MLP neurons of a small language model. Each row is named by its layer, matrix (gate and up: input weights) and neuron, and shows model dimensions 416-543. Each number is 128 + 24 x the weight over its row's rms, rounded and kept within 0 to 255. Numbers have three digits each. A neuron's up and down rows have the sign that makes its largest values positive.
Before each neuron's rows, "fires in" lists the words (lower case) most often at its 100 highest values on Wikipedia text that the model never trained on.

fires in: "of"
L4.gate2730:103134141118135124141161102111113110149101172139127144162095108139130158132093130148140186121079107129112141155176141141104102124118112102135132059099149149138109147136130122160135114127101102121145104126112120106121090131132099133101146124143135146106168157142093138155102141142101134111123100135137112123143167134176107138130139131116147118074122102132127105139149103132090111142151
L4.up2730:098126126099081158146154091143129134122125157113144111120098122143131077144144159154145126166109086173105147165153117076135150115129092137109097157108144124124132100126154139094119108126136096122174106163145117138132109126120129097116099118104145153111108147087155180160101140144145165136120113111107134129162073116067133112089111162181127163110094141159111133101122088152153106147123

fires in: "that", "which"
L4.gate2270:137132143168143124122149131132149119145160076103149136163122112137116139104131185076151097166148125117183113153134133158127120075119110113150131116138114143123112166066136094101088151127100139184131125100158110147134143088087089112147131083150150124156140108126119133131116138110155157104106134131118123124120130134126094146143141121123125160145127083176097125087150117141111147126087
L4.up2270:173120075158137083094111158108101143132120079149088120108131126139097133110102112122120119152096134154169141124065120143132109086064133084106145084139129116113088160089107101110130136136098145125106127154144144111072167126145144121122134101142100158122137065106142143117154106125130130149131137180145132139158149130170142112146149134169117135134130167181094157160134113090145135170121

fires in: "for", "to", "of", "in", "against"
L4.gate657:127086132147139140143128128184176126148090125167171175114155135128133120149138156118075136142102102123145133147110121140157146107181093134125167187154153129124151154132127124123129106152143166121159107140092112133104140145159076112136112144152138136139121078147125124119123118110109122140168113106148115176123071111109130124128168164097142116156109085127152137132082151109141166093103
L4.up657:121093156115178149098115113127140095163089105106138092176162124140145123113122127136083145119137135149145125120134134152182119142115151111093100150173134083123106119103104127128144119121122153170084129088129167135070167150103108081143105156136146165169151108098136109090120152132105137126167092144120152183137141145156154150113118159124107101130142161167116139197141159088130112165109

fires in: "of"
L4.gate1675:149141142133135136137150137142158136108138196129143167186134148113165116123143139162133125128146117075208087158118096143151136082122117132126111155125157121148153087079105115123107155126132176156106118136122135103079127095123124141115141106160134196081114127145106173140157136120131105105140075103101130116120146143135140113059138117132090120145142155125156131170142119124191100121144
L4.up1675:155167142111146163142173138126077136142134142124130099126100116149173152176152162141088178114156117102135152141122171147109135110153121149128122106131118126173107118130144104112122110117110118124138124105132168152057118165134126133101121131168122141125084114119137117182107140155125120110134149111135157102112103150108147132094129106152130145109110096164136137125170153125070115109130

fires in: "of", "from", "a", "to"
L4.gate992:121129131142164134092118109118131142129144147126135133177146126145145104126117148132149112104112132127141130145147164151150106076130102115164140092136133127149105179120141108120165171136120126133102114147106129143125108115144173136144141109099119186119124114128105128163150130144095132149133112153118120130178151114124110134135159105137140143138118110138163148109134032132117081135119
L4.up992:145114080163134126094134115157139163109142095116134125141139145155141140147101150090095117108143107161186160129157145146138124140120138119121136105164121134106140144145122152080118122123109138096130163157101152152133170111125150148140121136149123121118141092133128122118168177085144133116133082113138111104140107118084118141143123142136167116159140131139153130139112116125109110162087

fires in: "are", "were", "is", "was"
L4.gate2882:098119159153117116140135153132160100094148096120088138173155132165147130150108134097139097096100143118106127097078129151099091127081139147143096158157124126111146137120133141157134175126128119149145112168110139146181142110107141158117132126118112059107117130139119093108082129130119102111115112081133101129115120095136166148122122120156124185115091087090090154125107093101139151099125
L4.up2882:097137087175119085127114134129135087142123144106135159148114117123120148111115132104161130130183132157092123108118127125146170105147078125110128139131135114080150112141115115133096143111161132142171131137129168152119155120108180130153148134126077104123115132125121134104057108167120113134111106096136138141115077143106166099097137151116144143170137122141086170147089108103158109137142

fires in: "of", "two", "five", "thirty"
L4.gate1922:170124139139147137159126105077115146113129141061092078179065116162109125114134169073151106089098136159161133136118164130120136129138103141097095126092151159116146135112114146111160157101070145107114137108121146114117123087128137116128163156164077132133146109099126122128128123101112106142074151132144171099144137125093113125105118130099152149122165127111101118124125132148197140147119
L4.up1922:144122145094126123152102153126084144165131150136085076116111130147161081094162065081169117131172126133106106144096130125130159204101120111114137140095178114088122110135146111113145135113102136121158093129124165117121118135079156143152129120154135180145128092109122135114121151103125097151087066144135156130141104114118172116100147124153133107140149135119094110164111081144117106162110

fires in: "with", "while", "as", "so", "since"
L4.gate266:121130160165120132111113133161122115097147159115139135111108176118119140127158137134138169132122111183166148095138156103105076152116145123094117139126164124095117090088177119136114121102148135121113131164100089158107134128108158109156126125121186088085096081108141147164141099163112081119143184129092103195124140141123150154122170138109124124170194132104124139161104135121127177159123
L4.up266:137122155136142128124085155175100125129135143108103055101127128123143166156117131118089090099147126139153146130120139125137110097114136148159149114128167130158136106123137121152136141127149125120099134102136129112141160101155103075148143112170154104105165109164121123122170138150117141166084108123118134130113124064130143092155123137179123109091112166100166130140202098146091116159128

fires in: "to"
L4.gate1623:130096137097141136142153113137135121117156118108157095164136144131119171155096135119125116110106113111150151115122130151098136113122164129084124163110102134103143142146095132095151111127094120157144124174145153119151140114153136088109132123131143154117138098092145110137175162129114078126087149143124141119172108138100138133142115131116086120134097100147087147146110159127124131082104
L4.up1623:132097098175126082141099172136107120189138106120100099119083116138138156108133091129116149117131138105109115124154127149155163119078108162101140131120114123110158139123093096162119142122081097094128131106136114131153158133141098118081141142140158144126094181077118112109141132175121122127124134151094130120139133135144149114131103084152150188149107129110126107122162139198119091110169

fires in: "them", "it", "him", "there"
L4.gate401:175078155175108132151135153090178095149118161129128111145079171088117119138134064121141127122110105141119127144158139083174107121103130123157089129127144112138126134094172120116119164106123098116063157086128146158154115118112134118089143113177157084110166132112136119093139125135088111141120146110108093140147107126166129173109150107130213135095139150092126129109110150057124130132114
L4.up401:141145116092113165112115131086171159195156127109097109128092093163129097139142137141158118128160173113146157156148134146173077129117107091141136164164151148142156141084109110130132163142138128130091109088135131089109104106082114095123130115089102126153099094134113135108149143129103086163157115140104103134108076102114122176120146114136132172139147106104186136155095117114148120186142

fires in: "of", "with", "are", "were", "includes", "for"
L4.gate2163:104103147129119139132116111149090118106158093183136113116142113152129137075105142125129143123131164141131165107139107159137116158150116127114090141102113142141134107095130154118128131134120149144099138153083168143105141159132115168141103100122133115128087099122108103164156124100108145131133133126150143157128126117102156123117145114086183094156118159102094089178143156106120119080120
L4.up2163:117121156130056110131108146135067095100136098087101128142121108129118160097133190132086142164090102103167124150124117196105116138103133156099097129144137133124187117099112151105124128102120184149105101150086161087112140180157137161145131132159122080046138151141123093154150132115076137133120119116079159156145137102106148133144105138118151080131071117095101167180149136099150116099117

fires in: "then", "only", "all", "each", "with", "county"
L4.gate926:164111168105161100100163115078156132179128101094092103115030127198126118174111171114099109074115121155167147122143152078165122104143139124140075148132153123155109088112112120107099148111086148162108087147168124112186112069110154134126126163124139088162123175107128093123107136139115122158152137163154162159130086116094102128105114108131109151102117141139182088158128105132130120134153
L4.up926:097135105112126087144097092149122112143122110085092082127100114105117140046149164092103120108110133131117135133121107141152095088146063119105112112192151098114160175172142139123096152138136144149147152133142124119150133099109086124134130130129118122154159134200137154152110156162109132128160121143140179165160106145164158122132106168155139155155117133127139121138119132133127092135137

fires in: "of", "for", "to", "that", "on", "who"
L4.gate703:178117110111135143095159123103127159118104134130151138092159139128160134153090134113176110130114133109177116136123142142133109110116136147149101126120114091098149114105110127149076101144140096084132163130109146114134155141123117115132153160182134115099132117119161095076183120105089113110093095079117147130154107142121119112120166164052126139153138137135127144132148116101113085122141
L4.up703:112133136171134169179099177111137118129102105171138114098150158134113152123121107110139114157135147119157121122100159112124130140118144139150143089079116119150110123110111157111121132144095145150105135147155102184160162112096107087113161115166127074133119093092150098119098113136116088121119156112151122112143119110114168151113136161100146183128133147159145110120177123106150148139121

fires in: "into", "from", "with", "of", "on"
L4.gate335:108076102128075164144153143147127077088099124135102108090075144127122098147133140084139170147066154142123126131127101149107143031138161122174143108124154125170135135139151113135142139143131136157165114111097120114131118139116151121135131120120149167146138123110085149128087135133128171122108114098156164114140194120108158108107120114109141121136139126131187120079141110130145140147159
L4.up335:142097131094093162121176079116122114105181122106126117132130154136106144110109104110163114114138114118151121091154091143135126070120151098078119065139162156142150154105159104149152138135117156206111159135137109161124138140102093168139149148134130165130152132085157148168057079150107111109149116136103121119125143162076150154106074103100136171150146139126165144099140125125148132100117

fires in: "had", "has", "have"
L4.gate843:130120148162101104156135165143145182152131147085107135143117127112125211106099120121133130126136139171125164147094125084152119126116145127153118128123191103118130130099146125133101141151119151124146108147183103147107149119118130151156142119168143105105124127134122137124145125133111131125134117124151123101132106136207097103146108136143131135134159102148121133146143169099132124142138
L4.up843:125110147155126141142111120153150087120122121097154177120113176134092149098095137149124178112161147130158140126139123097137177128105161112155122156108101133127113173123125058155154114089067115092115104142129140130164142132119140171110086126099135133084114162072130173116154121127145100111107140110114164148144069139078162125137170130156153082109104089152119112138140111137140127116160

fires in: "as", "into", "to", "became", "renumbered"
L4.gate2279:139166134101155092105133081141166108136143153120155143120130110103123123143093200071115158128126171148131133143114139125148129110122159130121152089115132129094154130117139145146131131143133099138103167115114122117149105117171114128130117139133132172165102130095149054143135117120175116153098117135112132152118166132108128088094149128135160154109151125122110129138079109123112095110140
L4.up2279:151135139108121123106098158129170076124185166150101185149179126109125113129099124098132138153128163091107156135127139071136108068117129154124164143137137142141160115129146142093106157151134126121072109100124117109179135194159115121120119130174140123093121153125126100102136130148101101124151149150070134156107145132106180101140107100158127120178079132154123142127153151130132117120110

fires in: "1", "2"
L4.gate462:114124120146172173131129129128141127168180117152119118136140162122140157161146169122111148155112109149139139114127146137113187114080142130160103168102103107120121125061122126164161152138139143124120137086146167094096130128107121109086091127109106141133133117118142129146156126122081082083126084096164102113077107105157145125165127141211075121118138114120132101121153137127137145128125
L4.up462:135118109102126113109094160138073113177080101137169144162096120111115161122127107158112154146137148104131117148147093094101152137129141154103146121074106117109112152141139139139149155086154116121160090122143129139136117106110100130109134209101133113153151126130117138120125128169108102083101160101126119134133090142101096148138121118133119124114123145109131112177138149119111156127139

fires in: "s", "azerbaijani"
L4.gate1195:131090130131105117112118158103140177170170155123131149138197080104119140092136169155131128150120108094103149113115138082137127133151144093075179100115160116199124110103143105159142153111107136115117130141116118133126055144107099099143128093151150142116090109122095150106157163142126121091121151147097142125127134171078132132099123112134135134114117123114123113171122089113088118146159
L4.up1195:128108119124138097098139160146144159135147172160133147102122133141107168117125165176147127145126119106163136150145087101105080148142123122157100135154147146134124124064104115160102154132119132105106141103108136135143112100099081119088119126161118145166119116144122127153099124142131104122096179134130159137122149115135110149162106052163180088105093152107152137139155102108144157117163

fires in: "de", "netherlands", "germany", "belgium", "dutch", "norway"
L4.gate566:132104183142166131080160137160153120144135115134140125150152105114171155125127148122096131088129066192149134162081081212121111122135128098105119122126126110136122160145094141127132135119114141117114121124091147152126133112118113130125103091094164138108135081160113118158108142106138133120085097149091110121088118133155184130138121118160132123101136124131153109142115126120103088094170
L4.up566:120102138164149099116129141145158139128135139165114088083100123111123153154131114081132106118112115180142108151131076133140154142154154111101145151123130110113157137176174120111100105126135102130179132119114119100122131133103102126124157123110124129089098083118160090129134146119139130134124133173065101118109123153161141149172123124115122124138162085175148131145130147104142106124124

fires in: "were", "was", "hold", "have", "are"
L4.gate664:152146136112113142110147129068143082148107120120123119103152075204153145152142167124154125152142135127132146120158152101114127100098122141129090124139116147156144173113142121125170133122107146149127114115136169103123100151141139073150145121150120154118158128115142097130110098103153095126100148119145130109170141135130112127115146151139196155144127133164079115141142124150130107096112
L4.up664:095158115160141063125124140154148136133137089088102125172127136160165116101148138120148119123103151119135120118141144098136099153111148151088118149129098138128146153095102118135119140149128125122145136150108171158091160170105165113146110091095130142118147142108139102154126133130100082146140138131108126136163171137099131146139143150103167109121158092153118112146139099115138151100145

fires in: "in", "of", "end"
L4.gate1367:143091127121140145143135127124171150142180175120147122095100142102163154130107175078140141110131115107104116136138151162106149130104117161123176129090128137071172087087112111105123184132129156112130151146104162165145129113081104141157120143121137155107160116128116112167097148107135155138096085110120133109103145122134137122093138137113124107161113134101146145149117113101195110119116
L4.up1367:070152160125118110167152080121119090106171087174146139146116133114115119124138125145142115116107116119126136135160103102118180107119116162132114125142178127097141167150117117135117150090089113161155143170138162104137100137122164153111110117132103165106166169118148146137097177127075110142154147115137100143100143122119151141121135124160124120102101149128128112108096126126166108126185

fires in: "to", "he", "of", "she"
L4.gate1188:129100122136082146140121131141091120147156142113175117136100113094117139148110105107116114147147148141136137156136116116138121130091113097124106115142146135158143135117085115103100148158117114110131093144139084114133151139128114117138141168126119095096117158151096157177118133116141115103112159140189160087140142126153123144093128096115075140124143119139151134153133128163125130123130
L4.up1188:102111157137137064131136094134126130104154150091157125130083128123130134163103154132093096095083130157143162143184125133154169142085135112118131097103153103172117123124114114141111111139113101140130113113157128096158137156141113121124082128173081148094090155131137107123098137113107168195080146126098122110164107112077115133148055123145113131122135144105092138097156151139122121129121

fires in: "to"
L4.gate156:117138122176140130132160101119147115146101122135155141148140128134143098140116155102148145105135116109125166153147151104156133121139139092161094117118127143122091136141130123123132126089108142148140130135094128126110200143119143129123094103184118169115129153125124101118071114131107102151121113147121142114136138123102116124122144193160106134096163118161152157150115111103130120136131
L4.up156:103136045114129159131116158154122125133117137164145132150151117114111104090146147159139150121105083140140142143151115127097142137152136127118169141148156128121175106126094141110164107162138141109153098122130125089111133126132077113121104109140118100118127160137140144139109120141143138131119100156144094127187139138076123101141142149165132129098167138116088116199119071097113120145152

fires in: "2", "2nd"
L4.gate394:092182152094122114111093160177131110156158093176070089149140143124115122116108123135105144125117146125156122113106124159097133115127097101170148063096128119119137140125125115111133173116157127134112081163113143133120159105121079153138130164145111127147135096169136147180119125112159147132107142164090104126120133161141088106125137109131133148129138133103132127101107126157112139114116
L4.up394:158144144167092138118138139200160117116108144156106088187142132101125153094133135152107092132101106135120147138169123122153108103131145128100149124094167164128160162143130125132125159110160125118143080142142125142128115118130114153089153142154153133148164120110123089151127138148157081103106164130135137158137145125151164113083120127168134124086161121131123127181114177115126107105142

fires in: "of", "within", "in"
L4.gate8:124123110086117136153141141146135155084150152136125141136149140173125143131089140116119147114165123124131125121152142156101147137076104173113084151125138150120128119087154133102120121142125072102160122132125172122161090102110117110178118124137117148152162152133101087101143081098134130129123148125157116154126133095132113132128143141170179121131160132160103075147174156143141089084124
L4.up8:118117127120096117154115133127110149134126082128119107111137139111114138119132086069131148162144136165135166167159126154114135143111173128141183122149144113112136158112141101146143099154100139152076114147148098124164146114085137154121106119160109116140129088100124119122107133118150128116119127137117133141119154146161167141138099123108130109108130144090165120138124115093137126144116

fires in: "that", "who", "it"
L4.gate1409:135169120138133115114131096125117141075124101144130146130165111151137159141115132124139105153141144152163114160132111152115100105115112068152125119114150075083137196102104080139118117151138117161132122106126138136134133120115131125155130124132178108149135147140154133107086096150108096080106158089146155154154133136139110161163114156169088158112113147127100131134156140092182146110123
L4.up1409:137140133129157112104127165116106152156115121112130142120135139133073164118141116167142129137123117134122150194163135153137127150132077120098135172143081119133163174133096119145063153113124119150117130166155101137140158108145126085110177152132138177139095143131130098125123148151133071160104142118138159135137109096143132160092100106141080136102142111131107155144153144122137108147170

fires in: "is", "was", "received"
L4.gate576:118162108121138128113135134228106137158113140140094154123094155115163124093121094129222177098102193121090129142130154158113146131130110128179121125116127104085132138127116152134179087130167162150135153134150117122145158095087129136143105126153074144150140128143092150078131124140135122117109137098162118065114155120133159166151122117173116124144113133096131105178108117121136125076107
L4.up576:138128141095114116104178130143077126163115130140145145128126117109111099121123127118134149122133124141132161173131139101136172107090110148144108137106113108106094138123127143128133129086155135069144151145132140120127126111145146118118140143160119151125138158112080133153115101134102139151076124150071125092138122179132120190144146105166091184135178113146145144168097096105101126131148

fires in: "is", "a", "an", "was"
L4.gate1775:097149160089151081069136094113077135124113096110144094118120129090115189120154146117171164130149146148109172148144102134117133089111131092163120165130157061131158125120116131106119115108142112149142149104130171127120162133135164071132127141133127118107107135120162108100126117143114161103144120142134089116110144074082136131084133136147092105097160127101113142151138117125113129153119
L4.up1775:091141121182129109110133180120117114146114101114158119170141141176124146122135079134134162135149138115163097170130135137154107131130158163093141106186123162117119094112138119171128111123130135132137089116172104088148102152120138115145137123129114130145148152127112107104123101130154109119126134110109086113144152142117153137115060104189118131043080126124147149156088106116133127145118

fires in: "that", "of", "which", "who", "in", "from"
L4.gate960:155128126144132098148110158101153116072078140149165156119144154158160137141133125159133110097068176120139082107142099104167088107124095140137135125119110131107121148116161107150118170114155166116130137126137106106082161092092119134105120128153130124148117135118104132123131129117141160071119151160131140164140132150138113126136126124107108102157161162124127136084138126134167103117128
L4.up960:101105135139126129180119122092169150105105162095127185098126144103129123087110100117100133153119129119103124112167151126139133112168103167109090130133102139160147106150102115104110123113126135096120142147148147157114137125098144116123115111104118103131140139147087145089113109171086126158154150130125155128128161128116141111084147125114124136120174097098092102131134069096180119123121

fires in: "with", "to", "young", "on", "against", "among"
L4.gate1318:143112126109153108102104144130136182125133102114108140109146135120131092125116081116096110091124178190146162121127136145144133090135129096115127118152128093118098099087148163107149117108147145126115137118154086139124104140126147108123143136110088051136170145103113121123116129122129127096151088076117161158133162121127149104107162090149137120198151082153165111094096141126158150113142
L4.up1318:161117149130175124106174106096121196124118115163161098143181126123122114117116128134133089124139158125124154193113129143142135091130116071133134151121130136133149158129100166145161101142140133108123138119097178133125148124090117144126167110117108108151135078159148115106135109118169136138126103154151111112117182131162126143178127119165121131102103124141135114126159141101173135110119

fires in: "with", "s", "science"
L4.gate2606:149139157095118138144146115131122139122112171141119117113111116088144173124117105156121135107091136167144146137117144130130120139161115186148125160119099118116151177102145118164126129134155136077098129159134120106171150100152155115130119118112181127111120138133098136151090118155072114126098100108125179132113142111139115149093087128175113139106107139094156115076146124110122102150125
L4.up2606:109147191148109137122159100162144097149110122115152156114115136130123118100155120120109130122116144123099109131091127146174067138153141162112142158123151111139148159172170109137174133110118133156142163137104116157125165129132118116152164149138122158149148143136147136122151126086146115123067102089137136103150161165130125125116115103136143100121068128032127144176165143123096127190136

fires in: "he", "career", "she", "who"
L4.gate1354:084122113141123129118117086132122146163131132142188123169145107133148127126163148130095149161134110085128154161126131145132130131127125124188122137116147122094120153146152113137072144103149154127113134130106131127128109096124125127182113128109131107106081116128092110108126114142090139104109164125135124134187168117128125159127095153149137069135096129185130132142156104127152128157131
L4.up1354:104148142117124143148128154138134124162127158121132118108138126118097095166115109121122158127109101107114125163114128099103131179119068119135127129124135121131131182115075121119139106163111073180156104109100127132158118174129102127115114102117095142148143151135140149107137121117107097137133119109119148092117151127122152158138109104123093124123154141176124164141123136090145083126121

fires in: "in", "election"
L4.gate2820:110137101163144156123154072117089106140083128110164100111118131086131111114111135108152121180147161117146112124124144118160189092109128136119114104144110151095120139088124121136137089125088130122118137181170074095128128130130161150120108128097078161137158127123123112113108100111119151144144105153064152138106125084133159138110142123130137136126134082144146155160094104147088110137155
L4.up2820:133105071123146109170112115111105141146108149147169134130103113163131101108086106124134101110127109139155115165152140091170140137135131133148137127069114102159148151173128138126099158142145109082104123168074135155127115152139145146112139174154119142125177137104131111159151131176084111137153157128144182113119112156097135125119166141135190117142128142171124125162138100149126133132119

fires in: "for", "spent", "spending"
L4.gate732:113109142063121130138128143145129130117132136134163110109128111107171133122126089083106110127114121111168147111137100120168148174191080130138134103101118117137147120142114130139115115117128118132131122186107121156136135151175081169090147130106163105133097119133113123167155151129097115106100117109143112096141107147138109154154107143125133136167103124169133089150117162137143088102130
L4.up732:130132144096120086139134139099105074107086167149153103141132118168132116128131139150127115125115155131116158130119140138155124142160114140075108150087128131122122093167127149107125132121115102107127151127143136094141166112175099162100110082134152162126115121103153102119146117163139128126082158095167107126157129103140080125135144151109162118166105107133152135174076086126149156140148

fires in: "election", "which", "time", "decision", "because", "act"
L4.gate2046:125125126151151115128134122143146141160132118131162116109164128119101085129144181147194139144133142130141109119127096133127133105128135118134099120161100158123150132140164098096143083135147105183144101111169114123163100125144128128128121123140120093092137101113124089111141099121101156137124139135143135146127148083102123158123099096110116162123150110083093130093104062124107137096135
L4.up2046:128148141113095121164115114119134155144114143096129155151152077139150126148112122131136105146105116084099116125149139170164121041154112141141151110166123127112109190145117141140113100137070110175156126108113110166094100145122121112151104160145098092132138150104135131114143180097119142109125131145143128116132137116115107154106190153101120143134150123109127172115111118137082162167156

fires in: "was", "were", "had", "been"
L4.gate738:140093094129104112164106109154132135110156115123166165131100117156161064116135127130122139132131090180146154149133154122112131133120152148149157123096135119127131135146075084109138124133128162167127102139125095117137111125141147129124111118103088159090097125152083148081113148095137086110094111126131120091084095120136093154160117148080122133109134123101137123178114137152116152138123
L4.up738:134120107110135123133138127136141120106189129088158147151157108106169141140149099104143135136138129158131112114140185105148125105115137181180114125105127149159167135117133091097084113162113127155136140115111094127124106112110131109110119126073130099122116133135101126088099099075128131120086095085136110121140099146098125148149107122120119129101152133123145109203155089185115135115113

fires in: "of", "de", "number"
L4.gate2256:134108157120153151147128086096128169137155108144139154112118118119176138103134150107107139125149123148140107174140134163127135092117101082130127113074137108114119113110115118159131154137113118136139105136145103138146098147134121131140149117112116119126152119114129067150126099134114148138095147101123078155102127134143088168121121126115140077072093106130105114160157120100168137116135
L4.up2256:126116110134120130153112090124120126117133088136112107111131131123124123150145157088114142101133131141128126134146120099111117132125088122128113136101121120120113141041141145135108098111083125095150135141152089131144136163148125147112139120094083065129155145145166106142151132169130126145123129099087139183090127138135194146152114131103110148109140133164144126140158125121113130134148

fires in: "s", "the", "its"
L4.gate2700:122118135091151102145105120099124100132172094160118140105183161132131140140122144183140136129128072137131115067122146118159131143077139089133171125127115136134137138130127080146150148138124138178152139123130169135180136129148136203149138085126112109089124124176163105140092180143134134085098145107113145134077154110122121116113132168130126180129119099134117146169138135125072137164134
L4.up2700:131115139125101121138141118133134163164145147116163058154165120129156106127129137162131174146126130145104109128092095081193096144151112089131151113127157172151101113187157111133125144162119138200112112137116184090138101111160065167153116119144110148116135114149144137129114129169130141167129120131160140160091189142156141112160092100177153182144121137172193161172119105129127120143169

fires in: "for", "on", "forum"
L4.gate2152:130118149128167140130124117179145132115110157088148098110100128138157129164128147124089120111134136131177150136135103122140114146098129145136102125143125185125150108165141090158141136122105142140137184175124132159115135143092100142106157109115109075145129130140114115122136148112153106121120098147061112100163166099134103164115146121082161138165149096140090121088086107125126146105132
L4.up2152:076136127124139128120149121145117106155152107124174121098130151134147156148158156108134143125111115148148147110148110137159154198143153109104104133097132115101096122165114153134088118140099107104153178185091137129119138120126133139110128116138129148094101097136149100095164138115143092140076142120101115121166166084126106092148133144167142142113136123096094123149113130099134137121139

fires in: "music", "it", "rebounds", "him", "you"
L4.gate1793:113142148126161160172161107110127151142133106156139071140073142132138102152138116109100114130137137130137101119129094137136097101158141099155122135080126141103154088143135137110132187101128138138090119153092063104147138168136160142119154128104122110131116132127115117122155149119127135102112134089090109168162111106172102125173145122181151153105161155035106116134138119113107118140147
L4.up1793:115169154190122134103144139162131131122135130123130137106127129134147172138152141100103129144113163171122108137148125104142083136152124162120163075124145134144116100118127124121108151145126161105102136112141120117145112132124155120099161158108145098135120113135107108119186136129107112153083106118094156126074119100113109135155137157182123124162081139131112146130089089138111136125171

fires in: "with", "before", "while", "so"
L4.gate2542:082135167150115127118113142098117115127112169115116144124135130162107153086159150133099125127097136173154129071176160114109108162131144090085180096161141157120120143118152119094103148127143098134143093144154118099102145128097104108148105162156136164076118104114109162138144123157135089189165143124106153131090131159106111164131157159114126163146158134134150149112084123146156139158101
L4.up2542:099114099120125135127118146118147079114113121111086153098157106098113129072152128134095113084122104158118125063094130121110098160112115091098082133128124086080114131072147130115140150113152121103145096092126153097128124108108109100107106161101193108063119085105126133124097106126057147105128117169129115113134120119142120146110145105116125152153129176119173131127060154138134130140128

fires in: "of", "top"
L4.gate2072:136113118151121175158157094124158166119143116110128130123124130121138152119137114143109133127140139097145177135175157119108138179119104087127096129087189077125172087135167131097104135160095095091086142131111125124136101151130131158130113114108137149136050109096117125166110138131191103122163092120176076127159127136102131171132125146118117141122135132147117125115100121072152180116102
L4.up2072:135126113102101091160142098111097134160128136123120130158125125116156176129154134109171140134156103106135142085143125107136152175101106104114104138125104123120105151121149138120151066125124136101101138166135101078125157106167158137132129137117090177102139121112123112127138139106128120149094121139119124161124099095164142131135101151149137140109101109146124123140147126114139171108128

fires in: "is", "when", "was", "are", "gets", "if"
L4.gate1439:129110159124169089094118118155134127113133152104155136139127117120121140124146142123143160131170168089092139111116114191101099158121119124141119124159131148130102107154147124128119143101129155130099186138112129143140143131140174129135140130081129168108141087107113105143122115126136066119129142150113116132136126148097152124120148107181087158135173100159098134100139124118147173106115
L4.up1439:131167121126099096124067180085145114136032112097142131111155138151132088118105158161150083118133167141127127089131130125150154138131113129160119122128117120141135092151147119159113120125127100111158121151100116151140105115139154171127168127163130165142137132137156145102130112141112091088152125110123153115148175131127138121119111144141125144126140109139112125156167091134136116104135

fires in: "was", "has", "had", "can", "became"
L4.gate2408:111154119139101079120140193169142086114155133126158126125135125129155118134147107113140142102171166119102134065135128112108137111109128166151133141136194121127134053106128150134150115151096143142127129134165069107108120149117120142129111141095157092117132127116141120131173127121099106117119128156114157135162109127106165135147131094146127136196168106126156138089075118143099174110132
L4.up2408:139156180143150096124103114168113143091133141130135117106081104125156151154108091156147135120111139178113172202161163150130156126161146133146082096099129132099087146118174122121160174120091149124134122182111102101126123136091124140132108138174139123122130119161140129100125122138141102158134133097131104119145124110161106132119151099184134144138097116159170118141111099117100111137122

fires in: "they", "were", "are", "them", "their"
L4.gate214:151144129121105172149094137155133127149087112125114141142105176113153123151127141132094105094135141142128197150110099122122089075100129150137116123157150123092129102099115118146121127146093156147078100084134122143085133087111125126105132137085138152159110128138140131146147148096123086151105139087134093126114128148110142129161114056121086167170137117093132138184129130137105153125133
L4.up214:141103115112117149142115113125121120191161115135121123166162166148117117138113133104092135159118138120138121145131141151114072097147121141094103125166118128171194164119144132085139145145087134171136086127150151155163149166131127087173132154131122117147114118126155091114132123120113176139131116106117081153122114088095091117129193150149164132141131135085146137104124115123127140101174